MLP neurons of a small language model. Each row is named by its layer, matrix (gate and up: input weights) and neuron, and shows model dimensions 144-239. Each number is 128 + 24 x the weight over its row's rms, rounded and kept within 0 to 255. A neuron's up and down rows have the sign that makes its largest values positive.
A block is one neuron, or neurons of one layer that tend to fire together. Before each block is what it responds to, as a language model described it from the Wikipedia text at the highest values.

Description: Mid-word fragments. Word-piece fragments in the middle of a word split across tokens, often before a field colon, e.g. Dist-ribut-ed by, dis-p-osed, Dens-ity, ext-ens-ively.
L5.gate45 [149 161 121 129 113 157 111 117 132 120 114 115 121 131 135 101 161 139 156 131 189 144 140 120  78 110 123 129 110 173 126 135 108 112 143 153 144 116 100 137 126 100 140 140 146 124 142 168 114 122 134 146 136 178  88 137 110 111 143 118 151 123 155 113 110 105 136 157 168  96 162 106 159 142 100 129 147 149 114 117 107  92 135 101 122 128 116 108 114 123 181 110 153 125  97 186]
L5.up45 [145  88  97 116  99 114 120 125 159 103  95 180 162 125 181 110 108 173 150 141  85 142 129 129 103 145 159 108  84 153 121 135  92 132  96  99 121 120 131 179 147 151 155 137 100 140 147 127 127 137 132 157 144 156 102 161 146 106 134 131  75 138 104 150 156 113 141 178 185 184 120 147 132 151 166 125 127  98  94 137 135 149 117 134 159 159 180 115  91 142 133 104 158 134 125 161]
L5.gate124 [113 137 116 153 183 107  98 104 152 133 107 169 185 144 135 113 153 123 123 126 138 125 149 114 144 134  99 124 124 148  99 111 113 106 145 139 180 139 153 111 118 160 122 125 180 125 125 126 102 108 154 117 138 158  93 137 123 105 109 189 115 122 123 131 107 181 136 127 128 132 107 111 141 125  82 130 156 107 146 126 150 149 150 174 118 141 132 119 143 111 168 129 126 108 108  82]
L5.up124 [ 96 135 112 144 148 141  94 135 131  94 102 108 144 158 150 134  94 144 176 124 174  93 135 136  95 152 115 118 164  74 111 130  93 114 131 172 138  97 108 163 133 118 129 164 146 148 103  77 107 132 143 165 161 117 142 158  86 139 121 121 144 112 129 128 172 161  97 119 126 111 197 132 121 124 132 159 129 126 133  94 135 142 139 146 167 156 130  82 179 107 134 133 176 150  95 118]
L5.gate257 [ 67 117 122 123  89 126  81  99 136  99 140  99 106 133 136 147  95 124 106  68 120 125 148 149 151 111 101 159 134 103 116 147 157 132 103 163 108 129 131 110  89 152 121 115 112 186 154 147 128 166 158 145 124 146 181 133 161 117 134 121 165 153 133 127 154 131  99 122 128 117 127 126 172 131 178 196 124 158 115  92 136 105 126 121 130 163  76 131 102 138 136 106 162 154 143 118]
L5.up257 [167 105  64 135 148 167  75 141 117 150 132  87 154  93 130 109 121 133 111  97  98 139 130 127 148 130 136 142 173 128  93 109 120 165 122 112 199 140 124 114 117 141 150 111  98 145 129 106 128 126 130 114 118 161 102 141 153  93 101 145 126 154 175 139 144 164 128 141 129 151 149 141  80 139 134 133 141 166 142 115 118 112 110 138  98 130 106 140 115 142 124 148 140 138 128 158]
L5.gate275 [139 109 146 181 133 180 152 112 175 117 109 145 118 132 109 146 165 148 137 130 128  93 110 123 138 176 127  86 145 141  91 136 145 143 132 110 148 179 148 136  91 137 132 150 118  85 118 137 109 146  97 172  96 128 143 135 108 155 143 122 127 150 121 134 105  99  88 139 129 102 117 134 130 109 109 104 132 133 112 141 101 177 137 141 111 148 163 118 112 144 127 135 116 133 162 118]
L5.up275 [115 122 129 150 126 117 118 106 128 124 111  82 130 109 118 119 168 125  95  82 176 150 117 140 107 191 127 119  78 118 161 110 102 113 129 176 108 131 111 137  99  87 160 144  88 101 133 120 129 129 120 141 155  98 146 127 147 173 103 145 164 151 129 137  80 135 101 116  93 105 118  80 144 101 151 100 143 148 106 113 139 129 123 125 148 133 114 124 158 129 172 145 106 101 158 132]
L5.gate281 [ 86 111 161 111 104 137 125 140 132 158 118 150 136 137 131 111 139 143 156 155 147 127 104 108 113 116 115 102 124 171 103 151 144 136  80 122 122  93 133 145  88 186 163 147 112 118 129 153 152 165 145 162 123 163 107 119 157 113 130 128 140 156  99 137 112 149 120 125 173 142 150 109 141 129 104  95 137  63 147 156 116 124 125 131 122 139 117 139 175 135 116 154 131 143 136 126]
L5.up281 [136 114 107 145 128 153 117 142 140 118 101 121 111 108 130 174 155  99 142 129 142 142 135 124 144 152  91 132 123 112  95 146 138  96  80 127 126 148 106 138 116  93 114 126 127 134 141 180 124 150  96 120 122 122 110 157 132  82 159  98 128 143 136 139 111 149 167 136 129  82 111 100 135 104 142 108 155 111 146 128 144 127 116 145 105 100 131 138  99 141 137 109 116 111  84  99]
L5.gate291 [ 79 160 110 169 126 103  82 123 145 141  80 168 120 154 130 105 103 111 111 132 105 164  82  89  67 122 174 133 129 165 107 120 109 109 145 119 137 129 148 140 104 161 102 129 152 135 119 151 155 111 111 179 155 121  91 108  83 147  79 151 114 128 128 128 118 193 121 142 170 131 132 135 158 142 100 115 163 111  98 101  89 117 118 183 133  98 141 116  79 154 133 119 129 129 118  88]
L5.up291 [135 112 113 153 114 121 107 105 143  97 100 156 130  97 170 138 113  91 130 126 150 103  95 134  87 132 157 171 145 132  86 131  80 156 165 122 120 120 106 122 145 137  95 129 116  84 117 177 135 127 104 151  98 137 115  97 105 114 102 155 176 106 105 130 116 130 131 130 109  97 146 127 154 164 114 136 128  69  90 101 120 111 154 120 158 138  89 102 156 121 134 106 142 134 108 118]
L5.gate347 [ 62  95 157 155 116 147  75 111 131 106 140 113 118 148  94  74 133 101 162 141 133 125 134 128 133 140 183 150 128 133 116 109 144 185 112 141 135 111 147 162  81 110  92 198 133 118 102 184 163 130  98 124 155 119 161 147  71  88 149 105 141 137 118 174 128 136 158 107 156 101 148 121 122 158 132 118 130 100 119 130 118 120 155 126 133  98 111 104 146 179 113 103 143 145 101 133]
L5.up347 [ 95  64 106  98 134 173 121 123 143 110 124 134 125 125 116 124 144 134 104 123 136 144 164 104 114 153 118 156 138 148  98 144 111 161 163 106 105 125 130 115 123  96 135 160 151 113 113 186 119 147 174 156 152 113 133 188 125 132 155 163  90 138 138 116 126  87 151 126 147 147 131  99  97 162 126 109 107 108 124 129 131 123 145 108 138 116 130 172 155 135 124 138 118 119  90 157]
L5.gate405 [ 73 137 131 166 123 113 127 118 109 136 140 161 117  98  86 156 125 118 111 163 140 138 163 129 124 140 138 148 131 151 113 116 178  76 166 145 166 144 118 107 145 157 127 133 169 126 119 108 145 124 155 112 177 121 132  98  85 125  62 114 101  99 118 137  97 148 104 132  96 165 127 150 152 158 126 171 157 132 137  82 144 118 126 132 107 111 121 148 139 150 143 129 127  99 132 141]
L5.up405 [123 146 153 116 142 113 149  93 137  98 116  97 152 139 156 116 134  72 128 127 129 105 193  94 122 127 125 160 118 119 106 103 138 135 104 135 118 136 145 120 111 101 128 111 135 139 136 120 111  98 150 166 129 166 120 151 117  91 150 128 102  92  82 118 154 124 132 134 125  59 137 123 166 118 120 116 103 132 120 138 150 125 159 104 125 124 134 133 121 188  98 144 134 110 154 121]

Description: Ordinal and quantity words. Ordinal suffixes and number words before a noun, strongest on the -th in ordinal centuries and years, e.g. fourteenth century, 20th, 100th; also several, other, four, -est.
L5.gate42 [112 111 152 135  91 133 125 131 140 165 178 134 139 165 135  92 138 163 129 170 162 152 120  80 119 134 124  98 163 116 165 103 125  97 126 148 147 150 128 112 115 108 123 137 184 162 142 130 126 130 158  77  83 120  68 156 182 157 117 128 109 128 140 123 156  99 106  75 122 131 183 100 130 119 133 139 183 111 120 149 132 114  98 125  85 110  80 135 124 122 148 116 149 147 134 125]
L5.up42 [133 160 102 137 144 115 114 105 160 129 124 100 116 102 136 101 114 131 104 178 132 146 136  90 150 100 151 160 104 160 167 110 149 164 130 151  98 140 161  83 102 143 137 124 152 130 110 100 108  97  93 126 130 131 133 104 104 137 145  73 133 141 118  85 110 147 102 155 152 100 121 115 108 100 121  88 127 112 117 144 118 123 125 110 137  92  84 100  74 157 106 104 126 158 155 140]
L5.gate146 [103  92 165 132 109 137 133 144 114 163 140 109 141 142 135 151 122 138 119 143 112 145 163 126 148 131 121 154 151 134 135 133 117  91 145 113 100  93 109  97 162 182  89 119  94 135 140 116 124 118 194  90 113 125  96 108 113 114 113 138 130 202  70 121 114 167 124 133 135  78 150 131 121 134 140 155 146  99 142 164 143 130 137 135 179 137 111 147 126 125 114 102 143 140  86 131]
L5.up146 [132  89 161 120 159  70 149 150 115 112 150 102 125 115  87 162 133 155 127  90 127 128 141 119 173 159 155 110 141 112 111 136 172 142 118 107 158 136 107 112 145 141 163 146 156 122  94 127 143 114 138 129 113 191 180 116 124 140 110 140  98 119 147 139 127 126 133 132 135 121 135 116 133 111  96 116 164 135 123 153 120 117 112 142  95 144 126 134  86 107  96 122  89 156 117 124]
L5.gate378 [122  92 142 171 120 139 138 131 128 120 171 100 115 118 145 133 113 106 136 135  73 132 177 146 154 116 125 121 106 100 102 123 111 123 170 109 133 112  62 123 139  98 112 169 117 152 143 104 127  87 157 119 117 118 131 122 115  98 111 137  88 160  71 119 149 142 130 101 127  78 124 160 161  99  97 130 153  65 136 116 145 126 103 147 130 136 171  92 153 131 134 138 143 166 130 158]
L5.up378 [128  74 142 142 181 110 148 143  80 113 140 122 129 171 106 144  95 101 113 108 135 108 114 116 117 134 149 170 116 105 143  69 154 100 147 156 132 179 125 144 123 151 130 161 170  86 183 121 134 114 163 112 109 155 138 132 123  74 118 143 138 115  73 111 147 142 135 125 131 123 115 139 154  91 113 106 146 119 149 128 125 135  87 123 125 107 131 134 133  56 159  99 123 157 151 109]
L5.gate457 [130 123  73 121 146 111 103 127 139 124 161 103 101 158  98 129 124 119 105 124 137 135 144 152 159 133 117 150  90 135 154 103 103 141 127 127  96 155 101 111 101 117 123 162 117  75 117 115 145 155 126 106 151 201  91 141  60 126  97 123 118 112 117  92 147 172 118 152 117  92 107 147 133 146 128 125 120 119 108 126 180 105 130 100  79 103 146 122 108 159 125 147  92 169 130 135]
L5.up457 [113 118 128 130 121 125 117 137 131 149 177 170 103 133 119 147 119  98 157 128 115 129 168 152 104 118 184 133 163 183 147 124 141 141 164 128 126  96 111 143 119 143 151 166 137 138  99  97 124 154 164 166 102 135 138  79  80 114 116 148 157 131 100  96  81 189 135  93 135 106  77 115 135 104 178 128 206 128 136 147  96 122  83 123 161 115 121 151 135 119 101 139  91 145 116 142]
L5.gate472 [140  98 127 124  99 111 126 110 114 114 141 121  96 119 139 141 149 181 123 173 128 126 123  87 131 130 141 145 102 122  94 139 166 106 115  93 141 159 178 164  94 118 115 101 129 166 135 156 116 160 137 137 146 139 138 153 168 119 128  96  99 140 109 107  80 124 119 136 130 120 137 126 146 129 102 108 112 122 139  92 118 127 152 113  95 132 137 147 183 106 127 164 164 148 136 168]
L5.up472 [144 111 126  91  93 142  92 141  83 158 137 127 135 114 145 144 124 141 157 157 122  99 159 134 162 127 165 117 127 134 177 134 116 112 163  96 123 100 127 130 144 137 119 126  97 109 166 114 152 141 138 140 149 133 130 139 135 152 114 117 152 139  86 117 115  96 128 107 134 122 112  79 112 137 125  73 103 129  98 156 188 149 119 106 147 155 149 132 152 114 127 105  96 139 127 123]
L5.gate815 [125 110 171 132 152 101 111 136 145 133 184 134 100 136 126 120 108  83  60 158 127 179 153 144 122 129 158 156  92 149 134 130 140 144 148 101 105 121 127 108 139 124 145 132  97 138 131  95 124 111  66 128 132 149 112  86 109 135 107 119 110 140 139 129 120 116 107 138 134  82 104 123 149 127 118 138 129 114 108 143 118 118 121 140 125 115 148 113 157  72 152  98 143 167 121 116]
L5.up815 [117 140 124 152  86 133 127  95 101 117 128 129 124 148 135 132 124 115 136 125  45 120 172  90 130 202 130 155 122 130 152 142 104 102  97 131 123  81 148 146 131 112 142 161 148 126 113 117 106 101 155 156 143 159 108 146 129 138 141 155  81 225 100 120  72 136 165 114 140 106 121 137  51 103  89 100 165 115 152 119 144 134 116 103 129 146 158 140 113 100 102 112 147 170 148 161]
L5.gate853 [103 128 150 151 121 133 114 154  98 147 102 149 108 202 156 122 106 157 136 126 148 136 125  83 120 175 152 124 113  89 139  88  80 155 148 147 107 140  99 127 123 139 151 131 126 116  97 136 129 145  97 135 154 127 138 145 126 148 111 150 140 131 130 154 107 104 121 145 139  98 134  85 145 118 131 104 140  98  75 142 114 120  97 127 119 178 146 155 163 119 156 124 130 103 141 133]
L5.up853 [108 142 156 125 148 145 135 122 105 156 134 124 116 177 161 114 106 109  66  89 150 143 134 122 154 150 136 121 120 110 114 115 132 111 148 125 123 107 114 124 110 122 120 120 117 112 161 121 105 102 107 125 133 107 136 136 101 130 117 116 100 151  77 137 132 108 116 185 148  94 156 118 153 110 127  89 135 142 183 134 111 120 101 143 118 144 110 112 155  89 111  99 123 131 121 160]
L5.gate932 [104 113 137  96 139 136 117 139 161 151 120 153  96 134 137 101 113 154 105 115 128 126 169 136 122 144  91 109 121 137 177  91 114 125  86 127 114 151 157 130 129 121 133 138 131 106 134 161 110  82 135  85 145 120 102 139 108 117 123 156 144 146 151 126 125 100 133 177 119  93 106 119 123  99 116 118 170  96 113 164 134 120 141 118  80 133 150 110 121 125 159 116 142 148  97 187]
L5.up932 [ 94 152 129 137 116  70 135 128 142 127 147 130 102 138  86 108 156 142 132 138  93 147 195 106 106 120 105 153 151 151 151 122 175 129 129 131 109 145 115 136  95 118 145 126 192 174 136 149 164 121 125 109 128 135 165  83 154 156 128 166 109 140 126 138 147 129 111 133 145 125 120 116  91 117 138 107 112 148 115 102 130 115  86 118 156 151 124 103 157 112 190 162  92 132 115 122]

Description: Superlative and ranking words. Superlative endings and rank words such as biggest, shortest, top, best, most and first, usually after the, 's or a word stem like "bigg"; also scattered word fragments.
L4.gate750 [132 117 111 114 130 117 128 131 126 134 119 125 138 130 126 141 115  75 114 196 118 125 127 127 157 111  73 140 165 168 133  83 134  82 115 100 142 150 127  86 107 105 131 150 146  83  91 179 106 114  81  94 116 129 148 149 118 135 138 116 139 147 120  92 128 139 190 134 114 148 125 147 143 130 153 119 114 142 149 139 116 111 183 135 123 122 128 143  96 114 137 119 119 104 107 127]
L4.up750 [114 117 130  96 143 124 175 148 136 148 152 142 119 154 142 124 116 120 124 151 137 117 124 117 132 133  97 131 161 141  93 100 128 107 169 168  99 109 136 106 135 101 114 144 142 114 152  90  97  88  95 122 134 112 158 125 104 164 131  93 156 126 142  98 142 104 135 158 110 104 123  88 128 119 132 137 141 159 108 176 154 132 143 121  98 144 127 129 132 107 130 125 147 119 138 154]

Description: Infobox fields and word fragments. Field-name tokens in Wikipedia infobox lists and tables (Class, Genus, Country, Source) and table pipes/separators; also mid-word pieces like rel-ig-ious, acc-used.
L4.gate479 [131 125 108 146 118 114 120 128 120 125 142 127  97 156 125 141 137  99 151  61 132 129 148 125 174 142 161 142  85 116  99 121 126 134 131 146 133 100 119  97 161 149 174 145 166 115 125 127 150 184 135 125 138 163 130 125 113  86 124  99 143 131 128 144 118 125 116 117 128 129 111  99 122 128  94 149 103 141 118 105 152 132 114  83 138 131 148 139 178 121 144 126 119 195 116 123]
L4.up479 [ 87 126  91 133 116 117 111 131 122 136  73 193 122 158 184 134 119 130 121  95 114 131 130 136 105 142 126 152 121 126 145 146 150  89 161 190  91 146 113 138 134 117 135 144 144 107 146 157  94 143 128 151 145 154 132 110 113 125 111  73 143 105 151 121 136 140 134 100 146 134 110 140 137  98 126 112 115  94 137 152 116 126 127 112 100 135  93 119 101 119 153  82 150 102 135 105]

Description: End of field labels. Last token of an infobox field name before its colon (Cinematography, Parents, Preceded by) or a title's closing quote in table cells.
L2.gate78 [147 148 114 137 117 126 129 133 124 181 155 119 141 168 103 107 134 107 141 127 135 149 105 118 152 148 118 148 119 144 122 147 102 100 115 130 142 127 121 150 131 155 110 115 128 104 182 151 118 129  78 139  91 146 113 127 141 144 113 150 175 102 131 127 140 122 126 147 122 124 146 116 143 152 112 144 119 126 110 122  97 115 140 106 116 111 142 132 134 110 133 129 111 119 142 136]
L2.up78 [132 153 152 119 101 148 134 111 115 142 121 115 159 172 128 107 121 147 131 158 157 163 101 116 148 179 123 112 174 135 125 112 118 142 163 127 133 142 154 173  66 124 114 112 115  89 151 153 175 129 130 152  98 116 132 125 107 121 141 115 151  76 123 138 129 120 134 145 150 118 139 118 103 156 134 127 124 114 100 147 124 136 156  99 157 100 108 137 171 154 138 137 133  95 103 120]
L2.gate432 [123 138  89 115 126 131 153 136 171 112 151  88 130 156 163 143 129 139 148 139 153 116  75 112  83 129 121 180 178 150 151 116 118 134 153 127 140 168 126 154 134 130 120 143 111  95 130 161 137 120 125 164 126 146 117 100 144 133 166 135  89  70 116 135 148 178 126 146  61 138 141 127 119 152 149 119 167 106 141 146 142 120 144 113 118 101 135 138 125  97 157 116 131 131  91 101]
L2.up432 [129 136 106  81 156 132 134 151 129 104 133  95 141 115 161 145 130 140  99 101 111 139  94 123 128 122 121 173 184 136 161 118 115 158 162 105 138 150  89 173 131 152 125 139 112  99 121 182  71 154 140 166 114 121 117  93 173 140 136 140 111 104 148 143 168 142 123 136 108  72 107 122 181 100 167 126 172  93 127 161 139 127 140 128 134 176 126 124 130 114 157 135 127  95  78 108]
L2.gate440 [169 176 119 120 147 126 107 114 109 128 142 160 143 109  67 104 107 142 126  91 130 152 115 106 114 108 158 111 140 115 139 137 114 191 118 132 115 132 118 131  94 133 111 120 159 107 141 154 106 140 103 156  89  93 127 117 131 146 171 108 162 131 138 122 147 164 136 127 136 141 124 104 124 153  84 144 136 102 156 137 153 140 153 140 142 109 182 166 120  83 138 179 189  98 104 118]
L2.up440 [162 182  96 155 146 114 111 141 119 100 153 106 167 113 131 136 134 111 141 117 102 131  82  96 136 163 131  95 130 143  80 129 167 106 149 113 127 129 126 106 135 109 126 158 108 110  74 118 117  95 113 168 151 119 138 137 122 130 140 127 132 106 149 142 166 181 106 162 143  91  88 110  97 115 157 132 163 111 133 119  95 112 126 119 166 116 126  97 122 108 139 141 138  93 140  92]
L2.gate656 [118 181 132 111  92 129 120 148 146 119 123 101  87 154 139 104 107 107 132 113 115 126 105  93 115 154 146 115 157 131 128 112 134 140 109  93 132 100 117  98 148 119  95 141  91 174 128 156 118 175 162 138 176 142 102 125 122 141 130 106 154 138 142 136 166 104 121 142 124 131 102 116 123 143  77 110 107 112 155 143 137 112 103 109 143 132 103 108 143  99 113 125 146 129 102 146]
L2.up656 [119 145  96 103 115 146 143 129 128 142 136 115 144  79 133 100  86 127  85 123 137 152 119 146 131 138 128 114 162 171 108 104 107  97  93 103 121 109 157 110 148 144 107 105 172 106 140 158 134 115 114 128 138  98 139 179 119 213  90 100 112 121 154 133 125 115  96 133 135 145 124 126 105 140 148 121 160 107 121  96 123 144 118 102 117 118 102 129 125 115 137 111 144  62 139 104]
L2.gate883 [167 152 170 135 136 103 172 127 104 151 124 147 140 137 137 105 160 129 140 101 153 115 121 140 131 100 154 122 162 185 174 126 133  88 176 103 133 131 153 121 109 100  94 152 112 160 124 122 104 119 154 146 109 155 122 112 145 125 179 186 110 148 141  70 152  91 137 102 109 160 139  93 131 108 115 133 102 160 111  84 146 122 111 136 126 120 141 130 118 133 139 138 132 117 133 132]
L2.up883 [149 138 130 134 142 159 145  98 139 137 113 104 156 139  88 123 169 170 142 136 107 126 103 112 145 129 114 153 163  88 152 136 144 161 133 137 122 162 163  73 145 120  92 100  79 212 130 151  94 127  99 114 157 119 127 106 129 129 123 127  99 151 109 101 132 108 126 149 121 156  91 132 145  83 158 110 106 153 146 127 159 114 139 141 132 153 127  74 108  96 142 133 141 120 108 141]
L2.gate897 [ 98 145 170  96 114 147 113 153 141 136 105 129 118 140 125 147 120 200 100 122 145 160 117 119 118 138 138 136 158 158 141 108 157 120 114  88 101 147 184 135 156 116 118 113 152 104 109 152 148  98 131 139 138 153 128 133 121 138 121  70  91 148 128 157 112 124 106 116 113 153 157 127 147 134 106 111 175  84 148 107 154 136 174 106 164 148 153 113 128 105 144 134 147 139 138 159]
L2.up897 [134 167 131 152 131  81 151 139 112 170 164 137  95 124 110 115 138 168 115 116 111 133  99 128 108 104 107 157 158 166 143 120 119 120 139 132 132 124 107 123 151 147 129 138 118 116 140 142 152  94 122 130 139 118 172  79 129 153 143 135 137 122  50  97 159 165 187 104 160 109 154 168 141 119 125 133 140 109 114 114  92 143 112 141 137 126 130 115 130 149 135 132 131 126 155 177]
L2.gate944 [ 83  86 104  94  95  98 152  84 149 136 123 133 100  71 138 128 162 140 150 131  98  96 117 133 129 125 143 129 172  81 104 106 119 124 115 115 106 126 141 151 136 132 111 169 113 152 161 111 104 147 149 135 181 125 138 163 152 157 152  84 102 126 108 118 139  83 116 151  95 133  88 140 127 166 122 155 103 122 130 101 125 143 168 128 148 134 136 142 139 182  55 127 123 174 128 113]
L2.up944 [151 134 186 133 135 159 151 137 126 111 130 147 100 126 123  87 119 121 135  98  78 105 120 137 135 151 139 135 119 102 148 139 133 118 111 131 131 148 127 153 122 129 149 161 147 124 120 155 120 140 126 122 143 128 126 122 116 125  95  90 153  98 124 117 131 125 128  83 136 164 112 149 128 153 120 133 147 103 150  97 100 144 139 131 161 106 128 149 214 149  99 140 124 108 168 130]
L2.gate1007 [ 96 145 150 147 183 167 149 127  91 125 116  92 133 159 138 126 153 149 171 146 102 146 109 146  72 105  73 124  93 152 100 135 125  78 151 162 144 122 155 123 120 146 103 127 107  94 106 158 113 149 172 129 153 103 160 136 151 191 131 142 140 120 147 186 116 147 153 130 112 144 108 190  90 155 177 115 132  84 167 139 112 134 117 128 138 123 127 158 125  73 178 113 154 146 107 179]
L2.up1007 [116 112  99 156 156 144 123 141 132 140 106  81 118 170 117 146 130 149 133 108 105 118  57 175 121 114 157 119 151 138 133 129 105 100 137 153 144 131 133 129 122 124 133 130  87 104  91 118 137  79  87 125 133 120 159 151 187 140 120  92 147 135 113 103 164 208 104 160 148 122 125 115 136 141 188 131 137 109 175 111 132 121 168 113 142 116  69 108 111 140 140 109 113 160 119 139]

Description: Ordinal and sequence words. Ordinal and sequence words like first, second, third, last, final, mostly after the or a possessive in sports and career biographies; occasionally word-ending fragments.
L2.gate53 [125 122 131  91 138 103 147 109 117 167 149 123 143 116 182 142 130 128  89 120 144  99 108 119 120 119 168  90 148 139 157  99 148  97 134 131 131 104 118 113 115 103  97 150 151 117 105 127 140 159 141 132 172 159 122 104 135 101 119 108 143 112 124 107 114 138 153 140 161  38 138 115 109 129 125 142 146 125 158 146 118 111 122 140 114 134 118 132 145 118 104 119 134 135  97  94]
L2.up53 [119 150 130  88 112 129 112 150 130 130 120 192 127 144 119 148  93 134 145  78 123 128 150  95 107 103 102 117  88 164 151 145 174 144 166 115 122 139 119 148 114  65 113 136 110  71 137 136 165 103 155  99 112 153 115 130 113 168 144 159 152 117 143 117 100 129 137 133 177  91 106 137 146 173 134 153 143 150 185 144 135 147 153 100 131 112 169 123 198 148 167 128 141 111  99 128]
L2.gate212 [150 102 142 127 169 133 103 125  95 164 155 110 111 119 129 142 116 128 138 145  96 166 135 101  90 134 158 157 166 118 192 110 109 123 132 153 125 151 103 128 116 112 126 138 140 148 144 181  82 116 126 124 108 136  87 135 174 184 104 123 137 141 181 138 133 129 163 148  92 163 107 135 159 106 129  81  92 156 125  91 133 128 146 154 113 195 126 138 150 104 160 124 114 109 112 134]
L2.up212 [123 110 183 146  82 100 113 133 138 126 133 102  98 167 145 149  91 147 130 185 148 118 128  80 112 153 149 123 124 148 164  88 116 109 128 142 114 147  74  94  98 124 119 108 137 111 120 147  85 169 124 131 121  73 138 200 145 150 123  99 102 115 120 155 119 112 113 102 121 116 117 143 141 126 137 116 151 129 168  90 142 124 124 127 147 150 111 154 131 147 140 130 100 111 122 126]
L2.gate308 [170 128 149 119 102  71 140 134 138 116 124  92 102 110 135 127 145 114  94 155 139 134 130 146 142 123 118 107 153 169 176 117 151 126 120 120 136 104 129 107  98 144 125 100 155 144 148 150  77 203 139 121  99 183 131 106 137 149 134 132 112 114  96  96 167 120 127 106 136  81 159 130 143  88 164 113 117 135 147 164 157 157 119 155 159 130 152 136 149 128 145 158 165 134 166 108]
L2.up308 [111 100 109  99 123 104 129 162  84 170 128 134 128 111 186 179 152 138 173 127  80 161 147 133 139 138 129  96  92 138 160  77 100 143 189 110 117 117 122 142 119  95 113 106  91 129 144  99 129 176 142 100 115 135  91 137 123 105 131 108 154 159  69 125 110 139 132 108 113  89 112 136 132 100 120 124 132 126 145 136  97 100 122 141 101 119 201 159 140 145 140 109 131 107 122 121]
L2.gate334 [152  95 140 138 179  81 130 109  82 105 140 117 127 124 121 137 130 162 124 141 142 125 168 138 135 122  75 131 124 127 163 163 157 122 113 147 103 114 133 145 143  97 123 111 117 120 120  96 173 146 109  93 128 145 161 171 105 152 152 139 154 152 126 110 123 123 159 152 143 141 138  98 135 117 123 140  78 127 162 125 141 120  85 103 121 140 155 123 153 130  76 129  96 185 123 153]
L2.up334 [167  87 137 132 134 115 145 118  99  99 124 107 117 114 128 111 140 148 143 139 149 150 163 134 128 117  94 144 125 132 152 137 146 121 107 113  62 147  84 148 153  82 133 103 120 132 150 107 176 116 141  96 137 132 133 132 121 124 136 101 173 156 132 122 158 141 149 152 153 124 169 129 159 133  69 109 101 140 168  76 122 142  83 104 129 130 158 109 165 140 113 122 139 114 138 114]
L2.gate422 [ 86 108 136 160 147 123 116 149 172 115 170 147  92 149 111 116 104 126 144 128  98 131  79 146 106 152 121 105 133 183  98 145 105 152 151 159 130 117 144 110 169  96 131 152 127 111  83 166 105 152 131 125 116 121 124 165 137 150 126  86 101 137 109 149 116 110  74 112 130 156 128 220  98 126 105 101 136 118 118 135 129 123 103 125 134 132 122 161 108  85 141 159 132 135 186 128]
L2.up422 [144 107 129  72 126 114 131  83 112 140 124 128 117 122 143  98 129 160 148 118 177 119 105 103 117 119 119 106 137 126 175 150 130  94  93 171 147 137  92 122 110 112 122 127 112 157 119 154 134 170  99 159 127 104 100 116 112 111 109 120 136 128 133 135 167 116 133 137 140 146  89 115 143 171 128 116 114 118 136 128 114 140  87 124 125 159  91 120 145 113 118 162  83 100 143 127]
L2.gate558 [128 142 107  94 125 179 148 125  96 144 107 100 130 118 136 100  89 134  89 139 166 123 131 141  98 120 129 104 193 170 169 131 102 127 115 126 116 112 140  88 158 142 135 140  70 136 106 121 123 101 157 136 112 136 108  76 167 127 155 116 104 158 136 145 145 116 137 144 135 114 142 127 171 135 111 135  93  70 171 139 153 143 108 132 154 186 107 107 164 136 109 150 145 155 159 157]
L2.up558 [146  97 175 143 148 133 112 193 108  93 162  91  96 155 121 124  92 101 143 162 139 136  86 109 141 117 102 133 170 154 151 109  63  94 145 129 132  97 128 107 162 134 156 131 103 105 146 143 148 131  89 172  96 100 127 123 151 187 155 137 113 152 127 106 107  94  94 137 117 129 156 108  98  96 155 145  88  91 167 129 118 163 119 134 137 146 135 129  94 167  91 104 151 168 118 160]
L2.gate639 [117  67 148 100 157  90 113 131  92 156 150 184 138 119 109  90 107 145 138  89 108 114  76 121 143 128 125 157 118  99 171  92  99 190 115 112 133  98 135 130 129 155 127 110 151  91 167 155 122 103  86  90 136 121 158 133 123 107 115  98 106 125 163  91 138 130 175 139 135  71  99 133 137  98 164 144 130 136 113 136 121 142  86 124 106 120 128  64 118 148 127 102 107 159 117  99]
L2.up639 [139 130 143 122 153 133 131 117 120 122  83 160 166  84 106 134  80 122 150 108 109 133 144 143 148 100 112 164 138  95 149 135 144 114 140 128  95  90 105 152 129 103 127 118 110 115 132 128 175  86 141  97 162 122 136 163 131 168 100 122 162 134 146 146  99 131 158 115 113 125 145 113 133 160 125  89 126  91 166 119 132 111 128 140 145 111 116 131 131 166 135 135 107 105 108 122]
L2.gate796 [ 63  84 129 129 156  92  98 150 123 117  95 111 145 150 146 150 118 148  98 102 139 134 147 104 104 152 135 113 159 112 155 138 122 111 124 130 149 161 114 119  99 120 156 178  88 120 149 153 159 135 147 121  93 105 149 152 119 112 148 114 179 128 145 131 164 129 143 112 162 156  80 123  94 141 164 115 150 109 101 156 111 183 165 110 130  95 114 126 121  98 124 138 142 135 118 137]
L2.up796 [139 100 130 118 108  82 137 123 126 145 118 118 119 126 129 152  94 150 100  88 132 117 141  68 101 162 147 120 118 127 125 104 129 148 145 140 142  95 115  79 138 131 142 183 103 149 122 136 137 138 151 142 164 111 172  91 150 103 130 118 141 127 137 143 137  80 131 145 111 127  85 139 155 138 140  96 102 121 155 127 160 111 197 101 136 126  94 108  87 120  99 133 141 117 146 118]